config = dict(
    n_layer=15,
    d_model=512,
    n_head=8,
    n_kv_head=8,
    head_dim=64,
    d_mlp=1024,
    vocab_size=8192,
    activation='swiglu',
    norm='rmsnorm',
    norm_place='pre',
    norm_eps=1e-05,
    positions='rope',
    rope_base=500000.0,
    rope_fraction=1.0,
    qk_norm=False,
    attn_scale=0.125,
    bias='qkv',
    tie_embeddings=False,
    parallel_block=False,
    extras=['capped logits'],
    init='normal',
    init_std_qkv=0.0182,
    init_std_o=0.0,
    init_std_up=0.0182,
    init_std_down=0.0,
    optimizer='muon_variant',
    lr=0.0082,
    lr_mult_qkv=0.7,
    beta1=0.93,
    lr_head=0.00562,
    grad_clip=2.0,
    warmup_steps=200,
    schedule='cos',
    final_lr_fraction=0.0,
    batch_tokens=65536,
    seq_len=384,
    doc_mask=True,
    train_tokens=782200000,
    steps=11936,
    dataset='wikipedia_en',
)
MLP neurons of a small language model. Each row is named by its layer, matrix (gate and up: input weights; down: output weights) and neuron, and shows model dimensions 224-415. Each number is 128 + 24 x the weight over its row's rms, rounded and kept within 0 to 255. Numbers have three digits each. A neuron's up and down rows have the sign that makes its largest values positive.
After each neuron's rows, "fires before" lists the tokens most often just after its 100 highest values on Wikipedia text that the model never trained on. A number after a token or word is its count.

L10.gate991:169134129117190114137150152174134155141187133135090136136142106150122116116137106120112118119107134127175133110128079127143095118117106186134158105117129152099128155153172082089116114093106128128126128134126092144098176127102137196129128138154145130122159131122114100117128099177151142149116115139137145119173139137109131147111124138127140154111151145173104131133144157096105118099094125084149140085111138113097101120111141121140130125106104155109138087164135122108153106115152095105115158109145155138141129135194119096125094095104157108089085094101090126159147135169095105110
L10.up991:117118141098140120112128129119121150162108150152146132133104172143145128105128151106178119155133114132064154140137093132119179122149176149117102143097146113166147151140173132102126128165141161112061101126121067159116118110144161141122107130125119099125114167127096136096077112158123174105144133120143101100130132153099096130176133121139130136179118149138161110088069134159123105101124128136115068163144123138136186106099124120111132100132131138133123119159085163149128153112159132130162138115134100138133136129124160118097119148147136128107101127099111123165145146084142111115
L10.down991:115117130145114119124165112146097132107085165090141150124102135151181120123139152138121102086204104137135169152128115146101173150120153153151108099111166110073178137113098138109147100164144123136130121128104150109093122148129117124137106122123136080143151116106150133126124116165172142089116123146114148101160165171122108146112143166163098128153114137142155105108146123158132169129109130144138150164172149128142096132101164124140173148121154126138114140111122120159092129115132131151125101120163123092103170121109135102140114139188132110141137150142098126142139110113113136139
fires before: " |" 50, " digital" 7, " " 6

L12.gate280:117138131115088143104134107146086096155126157132096105107166126112126161124127133135150122124180088147094167155084114123110140037145110162136151129111133154119135150109141121154154139124120081182144133171112144118115128127121192131060121114099121144109131098114152109079117110132121145125127097117107149167168099113170148100140095144140131158138112087111147146154130124129139125117169121120139157159152140165077106094088140137130103193121164135131107113129142125134109138125137136095131139125118129132135121138143148109163108132131149083170136132145130186097134189104093139120
L12.up280:141116131091118118137149120153118135122160104122115119116054143124143144123152135123119083143132074117122168128127174178106134100147115100133136125108107116160137137148112137161176154112139142142089136121095139130133115159117109147114089108079156126132150121140114114122093128098106142124115121127119150153133087131149079113123119115104138097091170141118133139170122100105148083113127138116136151123152117141183117117168162120131095117133164130090117099105115143146079119188132154127131155114119111140135113126105122154088144143115093085161120119155112110109148177139093153149
L12.down280:157134110108132127155118165085101126137119081059146163123159141098154163103078118165131071154131084122145093121111100179137123116128112113144155105111145144120155091129134124136147177167142088151113110152153126063115145143100140149120114152133143115162166109132130149127136160135121091126114201125093169125092068107120102120115161147147132167139155122127171094128152139116140151132144094117109148168154094138144117143111094151151105125107117067130132150159075136104111161123136142133136126115119108118097134118127152158085145099151121120151141100135168174120112131161114111148
fires before: " " 75, "s" 5

L8.gate556:163129128095084140131107133163099103155183087127121167129098137140135168160147163126171105155137146157158144142082103122117069121093128152135110077087110159171134128138129089157159155102144110136108114116087133147114128160140104130107141120166102168106118130089145161105124150128115133085133128097137085144156113125134155137105128176128130146176160111131113113108098151133154112125102162118127127156130107126145129164137141117150151150135102099140151129124117143138144139124117113118146159085142115113158134112143136076153141162086131152110104129146131130166097117130143168124
L8.up556:121124117142161135170139047161096143098147124130147110140097144145113118107130130133162086127123128137119117122144129188143075080143153134178100102099156147107100141131116132193142148126158154158118129098151111164144103152146125077128121108128143147117089125118130116173127109131096128120069152072126129144181122121118136088085148135141074130138131133130134132129133147113114129143146157115134118133116154147102096150101070122082130157152130148097161130132152095135132143155135117108090157118154128139110118136125084158091126149175106133165117158148157104107128121116177122107
L8.down556:161119128152143152120086139153162146079144118130116175152140116120150114141113153161152112102107121141106157136100116144147124119093106148122108108125129158095103147113102133084089105178147167097110136102096110141198124139162135150177150114156127116139149099139130123152113145187137107129122132152111117175180161111132115140074165123106118080109163117128130155161111156108177129127112142116134138123130139080123130123126128125128104142152105148138141116099151114148148173098090118148085168183127157145123163096125094142180111104101148125130122120135112118124108117120131114099
fires before: "8" 14, ":" 13, "7" 9, "6" 9, "4" 6

L2.gate744:089127078137130099106164121107115120127119101161163123111116180113135127125124141152149089113133137096137148118122114129128115080106144162141161142128158141112094099158130165150104145122116141134154130132103113099126162157103140125104129129119092133132078167090182100121142099077143154120099132179135118094095099128132108108125160142146119138135124102166139132120100148140103089111131111104137108179140134108108185134111147139114126095146114155114107137138115119115131123144148118147145138118121133124119162162172123151140078108087137126116090105124147148102149148137068104124
L2.up744:138164098133175132149117126123109117130112095142132119094119140120148120170129140160130132132143120161096101176147080147157147120138087108114135167156126092118128111124161154175103162104139140145135138136154165120153104128137149137120115102154125122143140117129136082146159109149128120094169143105148133078087133131110160098126152134123127140130102118143130106178139109086133134111104084133105144133141128078154130141139129099118138137113176173122131119070138090151162128116112129140165102117146160123125133111122140126125150117106135100157089172120132159147116131140133140112
L2.down744:138148095114095105126106122117144187143088160169088164126112125069120148164096139173124161118129153110194146151144143102132156133111155126131123170113078134092089145105102148147117147124139156133114121166145144152119146138130132092133121119173178144141145107126127129119140121125150163134138115123104144119141142115089149123136150111128153174156091150156091114098146157131138155112151132161136112122128081104142123206161110106170112154172096137172151116126120150173129129094148136158139126118135152137106116157132140136127144125082115133140093166092146135137133142115180103078
fires before: "-" 53, "\n" 15, "|" 4

L12.gate107:137081129129136144117150138145146120126137151157126122084137113121145179163164131107132148144123108123167136169115152111144114136163141109090099141107112103144136135145146129117099114090103103159126158126094114111088126126150161155121111133126138119126097066146143140132141110078147100147112160158109133103104129129142158122082110141108130132093116115134140102100110107119105111113110150156127100116052134147155136167112134106078161120120160093108123139137111128143124120205111109117083138134173095098132126109135102111114136128097097121162111137125104093102109160102105163108
L12.up107:182098144147156115086148130128138094129166192126085107073156156168135178131146157152110114107140111104156136164106131079131097103114107138124174145118107126174113131153116120120097113151100122118128095112147107094167097115124124169136151151112125143096116110141134126147129118096097121186103131162162098102095144128138143118145138120142130151149125149132108144096117099115105100125150151136118099127109125110165127126136129125096147153125158157113106115106103065144153107106111158117132138108137096119165147095149101140161098138132140111124120106119081125129133125158129141136
L12.down107:100103090124125098141074138099157101110135154127137101111167128118153136111145107147140112116108152101135116124156116132151114090102103134118124129119146105136136115177186160123159115197169131132174121148148129094122119140088134092128140130126127123112124162073127105088135132127129092140144137075117132157153145134171123143127075121139149123139155124125107069108108141156104153098137136138169158106167124105141120089123134109158115147133117132167124093144123136132132104115122144135123111104110072124122079089189119094136121152158139110135128179133109121126104133107094109168
fires before: "t" 44, " (" 4, "ing" 4, "0" 4

L9.gate533:092115117110148160114109161078158120104125140111133147081146165101116160135115134123089139137116161157122118161130121089134104106116126065141112138098122145123161145144156134152122120113137132117128102183191104194133151156096153117127146145162134105121099104146110124125163108141134147129110101132116153101117127136130139154137107133157156135076138132127104131099177113104140141131159117134086146119091116108143104131126148134121143127120111131093114068114143112160176125164165153118109108107159135132138126126134168132166125133129081124132141141123106141126092099161110145155
L9.up533:145147107167152101107131104121154107149096123135115164132129139132076129122137179096126143101128120156106131120115160123105106139125129140116135126090111141129149145123178127111163132118149133142163130113121158138109084131130130167066086144162140152147141131111089120079130100082096150090119165130085124138108099126155132109127085128152112114098148131129069135127095127105135136092184166153113151121167136143122123072140102135178113178180114147128150104131123152097116150125126161141101166114137153121126122146119158164137143147080145120139139165135161120180117113175138096151
L9.down533:135135146097148150116124147108187148127073145105139158124156137105152113116091135161128167083092140129136142138076124126121158151150151132150139131133179108150117132109113119114125107077120121099126111152087126125152130110172113109132146116114171118161120112139095105124146120124130177099137125115079150149100124182100146102131123119147113115143120156167112175138107111108112120119132133120088110103096144121111163122152112184078139114128133135109121131115114097113131142199141179172111098135048121119112122145125124110137122126123121134110168166130130112121144133150161095136
fires before: " " 47, "–" 18, ":" 6, "s" 4, " –" 4

L12.gate946:095146117106159162146083119151153118155138128102105142119109117133150111145143159123157147128128138133142124091124123126097173155149131102134142170151116132117078119121132121134130183077093144130119113147155118131125088110161106125110135128152146107089105112092114119143124112123094131139127165163139157163123137071105115131122134151122075144126155139097130190159131154152124056113122123147147136124110144176140067169123132140112142158150125120105142123136161150149153110152126124141108127117145126113111124090153119101103155157137152105073126173120108100143121170118160146165
L12.up946:128124056137105111106129177133116128137178117090120162167133160139113099139161124156181168158138133122138099147113109124149125098133092113107131193141137109133126091130123126129126104137122129154133145097110154117109126128161153144117136122148105142125121146168144130130144110113156114124135134115143102135132133103134122089142132130134133118115122126143182133126126129139119152083147144137119148148110137102167171138078127118119118121139126110106102137162103166127155119085116083121128145052108115162164114133085169181132099112166116117119133138116106124156159073143118170109
L12.down946:163120146193100120150095129084149115192140126142137115115156077160144118137140142156124156082171100109066128129134155096149160136114123158126113095173096086153152185123105104162103124112125154106136141099169093136146099138130141103094117124109102134156112142144137129142145142147095109118136122133133083097102120134128119134103137121101056118097113097158150128063080137114124114086135103157182132172136108130107160088148120120148120136140155143123120124118120099141156132113106127143149121158136154128084115098086101124130125121117147195114135088148103153097139107142144071140
fires before: "ing" 39, "ed" 5, "ring" 4, "s" 4, "d" 4, " " 4

L12.gate652:176108134101121143109130104103148139108145120107119156124125074130123133094152116117119166109136081141126085120136134139126169130121144114136116092118078110196142089113102127116090120110137131126139151126159069089087132098118153143117125074138149133127099113148092110145140171095124162150133091124057096130159102162191129136147125125143074102063159117151126111161128133106119122077173126190161133098110172124113106141145109094161083135112096164123120084121156129118118133105124190140127116124181097134108140128106122132146143142093150103153135120110129111117138130137109137131
L12.up652:071124164172142118106115142109117124162168120096117148152123112124146141099101130109088169178130132105115118140104085141095135136136129132125108124109118078114151115124101140144106170180144138149096100125153142143122126128107167139086113105094145141104118116168116143124107114106046133141132128109105119145116128177122147167163159136125112089139123161123120125059123183101124107112136102151125136119140126148144127124136101076140105122135136145150108096124125128153133143114133145132144100159074142053106137077125113088123117126147144074120126151121103109141164142129145137134
L12.down652:078136127135150151124131143147170144134094164119149110141076112116126152188144117126104182080109122140143094139136165172102154128146168138078167093083128081170096117130154101165131118159144120171132128115158101115124117101108118129108075134143154156160125086096116156135160110171105123134120151106129112098139145150117112159114105146123149103123137153154123126135113145134091110132137135143175121078115163096113118158118147124147148126155178188132120108111143095155138140087147147142121121117133154111118157139101120146103083145108149087130150145087119127140127098109129101124
fires before: " " 71

L9.gate859:108129135137075155138121153109120114143101091141120153098107162118149131110155141172152138109109145117131122156175120107115156131147126123116085126132130157145120106128159137086088110129161172136121175117114141104116092097113107109093135124120137130116101118120121126082096106099136156122125108058157138130117074130117143125164103124138146161147127098160110131106115121120108121133157121157150105145120128149115085118121165090097149124131109079124107096113143116110106153113150111147116130104109118149168090144117125146132101121135133134128176130133110153090137147092125132135
L9.up859:129128152118106187074113145134097119091153131138145123117132130136109083076165136114109161169121121143144106130111147124148137122116123101103109109169119125097100142086084152117133139147118136135152139124136125088123123120126102120117114077122124122139109132135114163155130151147152130138149116088108130115134123120125127098162157101132142135122126118169112116153115109097120121163161113179130125146101084106147135135131119113116114107135139103123096143134155116126147106158122156113124139127152105113135133116085084183144157069098077110154160124091130143117121103152134079151
L9.down859:141072106144112160120129118129171180132111116111140147144138108135103089112105135124107120152129132122133132122125187139094154134101122117135129097129055143126105170078165125135100190169090139102136099092128141144117139140169110154134140105145083164146114134123119113154136147135144148132137131117121140077117128138129149138142132125167088131093116095111157114173130154097159136108157109105117138143123100061127152138153134147094131155137133091125124116131143098140123133165116149094126113156123117169149123101114133150102109072120094130095144135117176103162125133146145101163
fires before: " " 50, " the" 6, " March" 5

L9.gate550:126151135119138099132115127146115121079130142103119171180121110159158147129167126082145170100124101130162129128141140123115144166083138137146105128138179134140145130133080095116156112146113152122124118147131117103078143157093140165113156119089159178134142106124112145131132117136153124104133143148090162136166136090131127103139114151158128121070213151116135107127129125098148126140125131120099116125117140101125071136130190137145137125135143129141110131108123128142114117149156116155107064117140124120092128141120115145112151103115126160109136136110138095122094126149112147158
L9.up550:132126127150080123083134122131117167131133105164121205171121117133137120130125117099161141140120111127170153103112135099125128132114147104137122139130138127154086119063120104152133136169109147083162095095135146101078095152121159149149128158121142190126103125140081111154153133118170106111145156128127084131133094144119125123179125127090180112100164089129145141068141103124186111091112127101136142123125129123122129145117135127121142105117185130145132157151131149159106114114111151118126128132117143136141145112087149119145129075116076080107164107131113117128118121157145162089
L9.down550:115153116069127098158101167089123106083126147101127123140131125149146150136183153147106153150142142143125145134148151144144168098118113126129114123112170128101147098151097141161083137099129096099092127144091127110129145146120151145108170134174131085109121116147128126115117115121129130122140123158138158176114145122121117144093145109149118117117156169136159131181106094148153104138116132110087134156157125162139123111123163151130131114142124163105110139114173130115139135149102133115142143048126148111101113111097162146133093079136118175099150149074174132140055128109126116148
fires before: "s" 52, "ing" 7, "es" 6, " to" 4

L11.gate714:134113136108106137128137137074125079114092144111145138110127192097127147123142177105131129099095114156134136132137141103129148125155142115119127190153124093203148118092145100070113124103169166138128143145159111124140130111117136142135113117181072108154145093095094136104129068128146158106154137129107148100127129109136113108114096116165133131124105121119120130132152146117142136156103124160147153145164138140142070087170187129161102128099160075140113086117139134168100104149132096112135126124123107145144127143164134116170156148121105148140096120111115108097146126124112117149
L11.up714:155138143183131148170102123121106129111138111167134146157133134121132116068179116171136101114152158151120176125101126138127095114155107153076142164141092115122132128179186140155135144099187137132155146136103114104085113117122156117107139102197112116129156155132139109118128122088106162117109134085102120161115108121139157130109163097101136175137134158147114120126134090145130101145114097088138131115162096117119165124156121137144168108141097133109166092134148156112094149100113131110098111142161110137089170129101137099141135136088123072123122113078160078114108160108126108161
L11.down714:086125098140201195099140111132104174113136139145136141147173124099146135115129139136116104165112116117135105080167181129102071070132170123159162128138165101089145119134165093082131126153126143099153138142112145148125117124121160124115121139136145121160139110116113074166164129144106162098128115136159154153090135117100098088139146131165125112134156128140154145122174101119136087089126111091169148163120119092103122097149106133128118143114130101160137123116139146109097083143126113144152142119154113150125133133073142123081103158172153139075181096148103135149140114120169095125
fires before: " " 76

L11.gate238:110090093143160134134128148095091167116162121169131112145127145107110139114151091126169130164153100134136064113103130079145126086148120151108109137101114097106119143142143139114142128120068106147157135108118162160149111126130129156079165148152137103119067105158142165153134136119142150102093099153122090172125083135154158118102121110142136127131126113111180162117133128120119147107157165096103123094093139131123137137160160114118172127147106158106143074132133167102161145174144086113121101121108158106084124171119151139135132166140161137172117094090175123109109195145137128135
L11.up238:141123155142153121117085098141113141125129126091110147101156129131129137134148122157137117145129140168123092154101111129159167106150120149103136095141159115137120129139169124203130116151085115172156121127150185141161130116112131156127102156167107175152130071134149122155134117132115163150138097138117123141112122154141141118134124104090152082130139143098109093110103133145105180143143122121089189147095175174086160121134124160085131153124129136147097117150117153129159085159110147136142123089096137122092087161124137153137125118104152155145127118141125138129123178134077145138
L11.down238:133140109107147146116141112137131129097108126172112134142146160109167137141163127113132173119129148119105101157168136124113135080077090154125140108086109099155163142148154110155100137149097085145143089146171149120160149123119159161137096163137128178068116178113114144129126119158142099112178098128094117156124097129106140139163126169124125126150097141115079132110144140160153136099093121136139163131123153153141136127121147154089118164126148116142104131112117117144154085098125164139095081109151138182102127152118151177124137146144130151114112130090146156186119133097174113104
fires before: "." 27, "0" 14, "en" 9, "ing" 4

L12.gate933:116121120112114148123120148084156144159092098116135147102130087132097185112132163183158154104106159128114146129096116119130134103134114103154123122139136161127168107132125169142141120113093113090120101126095123113078136119124118102150116140097118114096137140153124161167113124098167176161109106127104116148121144154143117159119137126113104134131129168130121137108188154140142084135136085133153108123137067084127157108174140094121118166116150100154144131098145120066116127153139134144147134122107156130093135136128165149121136126135124058141144136123148124141096134129145109173
L12.up933:095126142113100112150124143134120154126187152119129128166128112116148142102120127103092106111141133123164120090105138125110083141090136164103090112105130119135139126192116117168132138131117098114150093166157110133138152123097104120119125129088145177154106096100126103122188119220180106116117117098102110101097067139165109176141146144165089153111145117145147106154162137106116094137121144125137140096142132140157166095128116133126167113155111157072157123123155137099122170132152108173141112099156138138094118159106150135143131097118128142113188119101114116109133120167135146122
L12.down933:140162142127161143121094072116182098148127174120141117103135104129116116169123128131141141114160143145157115147113144062179165108128119155158145128076149168109118149106136086161078121133122128178081146112121152171123136113119178163149137122132104123136115133172135118135110108121100129096196135062079141165126137147120161104155095137154152098156089125133124079163057113099146147123132128129077115162097113072110121103096058182125143135141136093135123158129149158172139106157152168086110124153120114104082101129110148151077109131138119124096135134103133104125112111136125130130
fires before: " " 70, "0" 4

L3.gate932:130101151128115123104116132092104136120135098159109199174094144127111132066075093100123128130160133135143117137148141077103071171149103117124159114114075156150127138133122102138136155138069103102119133150103094124148171136102131156106092140132116094090117103080105138136072131145143152121105136117111139113126155118125153095124139127092144116146173116135142121118137141114128161121151116120115157161120138118130143150128089126175150177144086104134094131113163137105102118115155119115103134157134146121144115113126128114138097073153118151151101116112166140152182138090089144126
L3.up932:122147156104129169161127085095113128122145116142123104144135099167157135142107121134113081143150095116096135159113107149145058115176151089138140133129089124136175154150117093192128124127127100111114127130166124176137109138148116158141118132138113117090138142161112119126132119174071105093156137122129113110132081145132140131104109151164126132139126137104104139127152146158123181126119121100129119188095158109127100157104084120146139143138158125135103089150112133123130092107088097100131101126140124151115130103114148156116121169127097094145145160143150141138155132155133141168
L3.down932:112114090130082107068117073118164132110104150152131149118151137090107102155128151165146110173138121131163149147169112134136146114122129126138115135156107126130113128152160121139147163096120125113124123138115105172141165117133136128164126153142088145128135135106161110151091167170083129135140100170131131149120124142123154153153105109139146113136064112087135178115127162093119078098146111111162126139145146112099086100130134120157129134160111148130120125130130102124132135107154118125113163137112113111109136212139131147113151141134134157116168105126144130159144183148151101148
fires before: "3" 13, "0" 13, "2" 11, "7" 10, "9" 10, "6" 8

L11.gate666:106131097127100139118129096120124174100112107103154129130098154102151133157148103140158138120112148134148087157115126112132121101104104067065098114160096114171108136136103156142142135130128150125148136136104143093142137113119120114121106134147122141128097118153126163138173132123088112149141131126102116131090141113128117088127059172096133143139147142161093111130122156078095135132107141131143109102164115129098109123137164129083120144145127119174075121158121148103046086103084154131139134167129084155159111112098114143140096117109156104085141138119120125174145097104126158120
L11.up666:123126112086137149124137107162129156162138173102128125134130125147139110142154109107160138068101159114133151097110125149136106124130160111103131111144126126160123092111139088166130170156138144148140114137097096122147126131133078153115134128116163144131126160154122149130171129104111157109133102100198096144147116125129114109112106091100124151145152157144119136146124088096149123097114117159128072124109112144108139131099142135153146076131085122151116071128172117091085130113116128149117139154147103142174120130118126154141115054118159088076129101116167121119113085106140147136
L11.down666:122124131136081103123146131116116136078157123114148094160183164186127095123144149135138126166099131135133089080120134131122125165108120118118120125157116132144128100136081150127140138141118140104137116156147134138152115145097146114178168130131174107107108159077114093160137134084106152134136155112138101103109095114159124117111092107132104147086187100170109151145113139109125103133123102138154141079114100169123132141114148119051147084098115108196146102148179107132106068153087109128124126133154118159167111135106152151159095097144146120105139105113123127171094125089113110128
fires before: ":" 29, "0" 18, "):" 16, ")" 11

L11.gate350:149144130128179132154129130110121153137119132141139123116162121142134130116144071131144135151128142133127139123121102133101127137142126140078134126127113143143142140113127118116140071125147117134126127111131129104172120145107161130127124180103101150146085169118118135110128099163087148098129163120079112124089128153145114160120145091146167121088138146112139134140147130171115079131129127148139154117143173124168163126124154129095127153114089134134130111108135128160153099144141094085145103128132145137139137125109153169123169158160140174147096150172135087169125085104126116172
L11.up350:127148097121099098145096145108147133164155108138121131177081110169110159114111122161094159120115143106151110146110112107144109132163103155124131148145119144166148110139117136118156105117122155113118183187107108131127111154098140124152121132110137136125157123148111138122157106096128163116148138120118091122130107156134148141133132099113114113133077147095150091106099099160147139139150086104108115154097102149129145134126126126133168128135138152136140125142160173119117119114138074110079122136061124097133150113098141169143146099153153158142123062087098139142151165157169128133
L11.down350:166115155108114147127162147145111149078131128171087099164146191137153150124171097106131133111090144141126118126175164113086128154139145136159136090112126106122160130122121118124129081111116125163111171091094156111092102111117143138110097096116145125145173101093159117101138162172119108148171131110098106084148129135119134140132140122141122090118118151165152108157153080150103181131125112114145109113128110147118123139126143124089161197179171145140125133123135188129137139110102110147100154127141150149149179104100121113154122143150105118106129112136150163096079137121121116160
fires before: ")" 59, " Summer" 7, ")." 7

L10.gate967:132099167128094187113117149125136136118155134150129155129168135114128146173133168119146161075158135115156139087114150111121134154112118148104161139136115094106179134179124189133155103107099123108127105135183118111103130103111137132149091155126088137111142128121133137143126099144156091121096133112134144175102140111142190088118126147135087113122161142154089112132113134159139107145145106150095098129103121134116141123105153126114133145153131107102134159125165108127125120140148109125143084140137148152159124137120140131155100137132153129153107136117147134125135162142094127115
L10.up967:110147148137129130137146123119123151160086163128148141138147100111126123112144056114122112115086136132142117133163153181115159104099141160130116121105141132106147103136133163156117159080106133149098113106112100137115133132119095107107138126108156132156143143137107110161109113119118100115157121151107127147112087101156126171101127130114093135119154100125127184092169110121174126146094163185108158068099113118167147152139143120168147101120167122152149162096098145120144105142146138137106119121093122096145129143151137148147138128105136101154152086121126145112117135070145131162
L10.down967:152116091168115154068099180102182125134092175135156145131125124133131133151123164140132147136133172096122111123096148174112160096105161132146166165163134131143153148158127139098133130123155120123130172093122164145146151103121119110185108105166188129096111137136149125137101129086161112108147079095131106097144162140095140134109121156120112133136104148134131115094125165141153125131097091117133129084114142145069123100094119169140161144155136136150124144137136142117199096176142113107127120116124157119112111155128136104072108070142087118104130128123080105106113155155132142111
fires before: "0" 48, "th" 4, "5" 4

L11.gate331:160098130133108119101134109111127115118108119141136133105168141135149165115145134125169133112165101130125094082128116134124131109086143129097135119123133125142147155131116134137136142140133105147136124109168143125054165108143145174126143067145102152160174116164142127118104129122137130185106097149143192147121091133136118079140059145128122144158131109128151112116164123115138151109192141105131102136133161125126135091150086156097096140121125149153127120098152132109133116126147136146102170112139104152141168134145161153172145104153103097135102140136168134108144143121082134162
L11.up331:140175115161096183152144140138107158138144124135133167132102185105163127077099133152128152117110127120119120157162082127143139102173113117147159114094083127117109139162129133146128161122173089146124139108133130140109116133112123139145166130137151121081120140130060148137101176107129161136110123143114174120124109053165135135090142130137141155114130150109130097075147148094102133153148128095142126145125092163087114133167145153119074129130135119170106101107109138149139093124118113116143117108093111133137149142130140125126144119105140080131135114106121118109126149113123143174
L11.down331:086171117122122149119117132136102126167118107073107106104152107125115123077159111090116169148149142141152110120091135147116129122147189130086177110121153129136137165155140139121166171085069120156121133129152117113138144151093149119113102127140128130146108100133170118126135173151117179137162129085100108140105122136147154125116093137125093149102101106110148108129143111141141122147128130172115135146104150152090123093109141130120127156107144112153158163146122165124129135093142127118092114146153159083139137129158176124126101138114136090132112157147117107107141126163136104141
fires before: " " 68, " a" 4, " $" 4

L12.gate63:178129111178121139121161096116145123130136119118127126126112111152129086111105139098121114113171067095122139105108130110140147126155176100097125188103138107176132085103121096108144134120125145115094118141144164130106109155084181134116122154120107110126143181105143127122122136115154172122163141120098145137100175171134107133159115144138089076117106098139092121164168118118143126145146112159121157085164066143146119203116145150149098155167128142100124172123101108175113142110141139139116104167128145147131117136119146152114124152113133114144119150093152118143122135145127134166
L12.up63:117102105135121115159072129162135115154135151145101151105118105141109089119098138135151115104116105168134126122109151136207163158116165095113166158080152114104135116149128133109127152114079149109123112141141111147091112140112177136137159106116139082106135148095092136133147134122139129142120137128139135146126148122162159147114148131110128090150091107133107121152156127143124159074145121145163127133148108116104127123113151134103196147142132150121130113101146127165092118121106127131121152161127125139101113159086145136123116133106115112148130124077141122129112121162087106121
L12.down63:117134111107151140103109109102129133146130122097142075131111155099104156090118140117124145152124152156134126103179118132105096054122081147132154139097132147089133130142101116126101126118159120080098120135104167124127151118128134133119158129121142121153112131149166163172121123144105096157135114092135135162130114142135125110156136100150111105131126141126171094130126105110099145145137111152124157123135105130191135087095130066125138098140146149146172149101122187087107125122157129160091110144122151140120129146153146124114113135121111124166107105155129142190126125147124118123
fires before: "4" 22, " " 18, "3" 12, "5" 11, "2" 9, "6" 9

L11.gate981:135094087138116118129139152151112114134160105114094140134151117159136086160154139091131154075160129143126143135165097155164118156128119129136086155167116140125115086118134102134128118102094143133101118104150113081121115131106175187142119086116127151126122101155075104147124121106103134125089147107118206147094113107148101120130135170121140102172102170153176075134158127133132113104179098162097158120140187126141144134126127083122122098138166139148110110079120142122090142147134150083141179129133133125106093139129150111103124108127122091129138145143146078151124192143143140175
L11.up981:152114152141083124121130129120110122132154092104132137081156132172130155102123157116167097143097164174138136109077113160085123100140113119079133093142128134157088145128100156187155129134152152135093114139116113123115160126120145086152171062131146127109110111124123150118117150087112106137138111103129152129153113136167126147077103134141124135100135140175095108086117147095108129123177104128145163137102120161159163148136174095142112139137115096104119081155172123117118140140169169146134135164090125120143082140113116143128156116097117099175135151142176152161130159119121138154
L11.down981:117125153135084142127110117118125157166142139090164149133155094156126172159146127145132141138106105150124131134136100152094133131157091112149109120111137143115154088088176077080094118180101109090135125135128066106113150120128140122105111074125133131140112099130071157165141133144154170138120106126115157129121122117144161106104147154122076109126114161135147122126135118119105106148118142149153159123147149151086107111110099139130140136121157182123123107087142127128096141157151137102129117114143127133113126135114125135120137108141118109128137085142156137119132095163138121111
fires before: " " 100

L9.gate242:163067078144161090142135116121120113101125135139129164150157164125110133146109135150089105103148116166153136126115102114139103097122128120109134136107146098136115121088114153147154124125180115174138101121122180149145118087104154101151156154123112126153121169140132172097120083182105163124149146138102124159153146156111097128164130160114107147139120141156142101148162108153131139135158127130151166147151134114136127137151145137092138146167143123139128129152091092118190073121125094095127082097121139138070096191167094129118151179151135114121096127091099116142126130114130145123
L9.up242:137110115097107146093109136084161101139133137110152163107111122168129132148145136144143116127143102112135154189131102150170140121118129155162115112100149140143102117130120097140117136118113104102097105136166116144142149171116165133189122131115138079154121095159105141072118099134138134155125128157123087157110116117119103170122172147140150105162151141089153121117139132119103132106126148111158109196155156134130157134152122133115150123108173164130104147162089132121187138154104131139154146122107146152087107139130120114132165136131123137128097117143108160134151134128166132059
L9.down242:116140152123136140106111088128127139091134143118150073163135106140136098165117131161111131140112118129099093132131154142128112120125139152114130142175140185151098151153140108126114107139126116158139171120121120140085107154114125100112151075124131155141160060111125126132138143158170130134126165207120148145200142123147169061110169145134119167099140153120135142083133146134154122096130136116107123099137130124115166113111122104106118115140125121117115179156120131117121128128135125161149167142121149145086092195096141128120119142173127124135133096082104138138150112130143128157
fires before: " " 48, " |" 9, "0" 9, "4" 7, "1" 6, "7" 4

L12.gate383:078129102120134144129086144064134133114095109127139103137107167102129091126136094093169141163124179114141149143155063110137097128118127122098140125091141125151178122148126148097110122091136130143127174114126127161119095113139119190089138164097144156139105163158148084099114104078152132106100117142164135085135124127138083164126106130144144151128118136117162152148104110154165154117117133118146089163108155095157166105140114155108146129141142118163131129079104102143105093113143098164098115126113127135128133128122166100136096116139139127105098132156124129138128059112104116110
L12.up383:166184104109137123157154116153114097105065137132093146133143128120163146163140125138145127127088140123116112182126145086132109113171126111168124136124165159108138144137122094181156142136150118130147125124097121108126115121140188109136139086128129150128093153142140153148153154120120130165138135099158089157098165139125121157150139122148170104100169143107131107139132115131125114124182128115157169160106093148135152118155140091090097114058138119131172142129128124164144101115142153115115133151109153147108148132100113141147148143163125163119114126105091172110146133113163039122
L12.down383:169119150169157106127092095118135091120135089088119133147171114129157131081108107119181108135128127120076101102117140113137105134178117140167096145157105138076089112102150146125121094115152094156102143114117139102127135120118121187121156146129129140097119113110159093101097145137111098103131136092113120149139138147137123163134091079132152129107147145159157134091135118123129121146108096148089097152143124129153112130160164147144114127146132170150129125151116124114111147114091107135095095174120150133117145144138149158119178120192145162132181074136125146108119130105117102105
fires before: ")" 56, "|" 9, "(" 5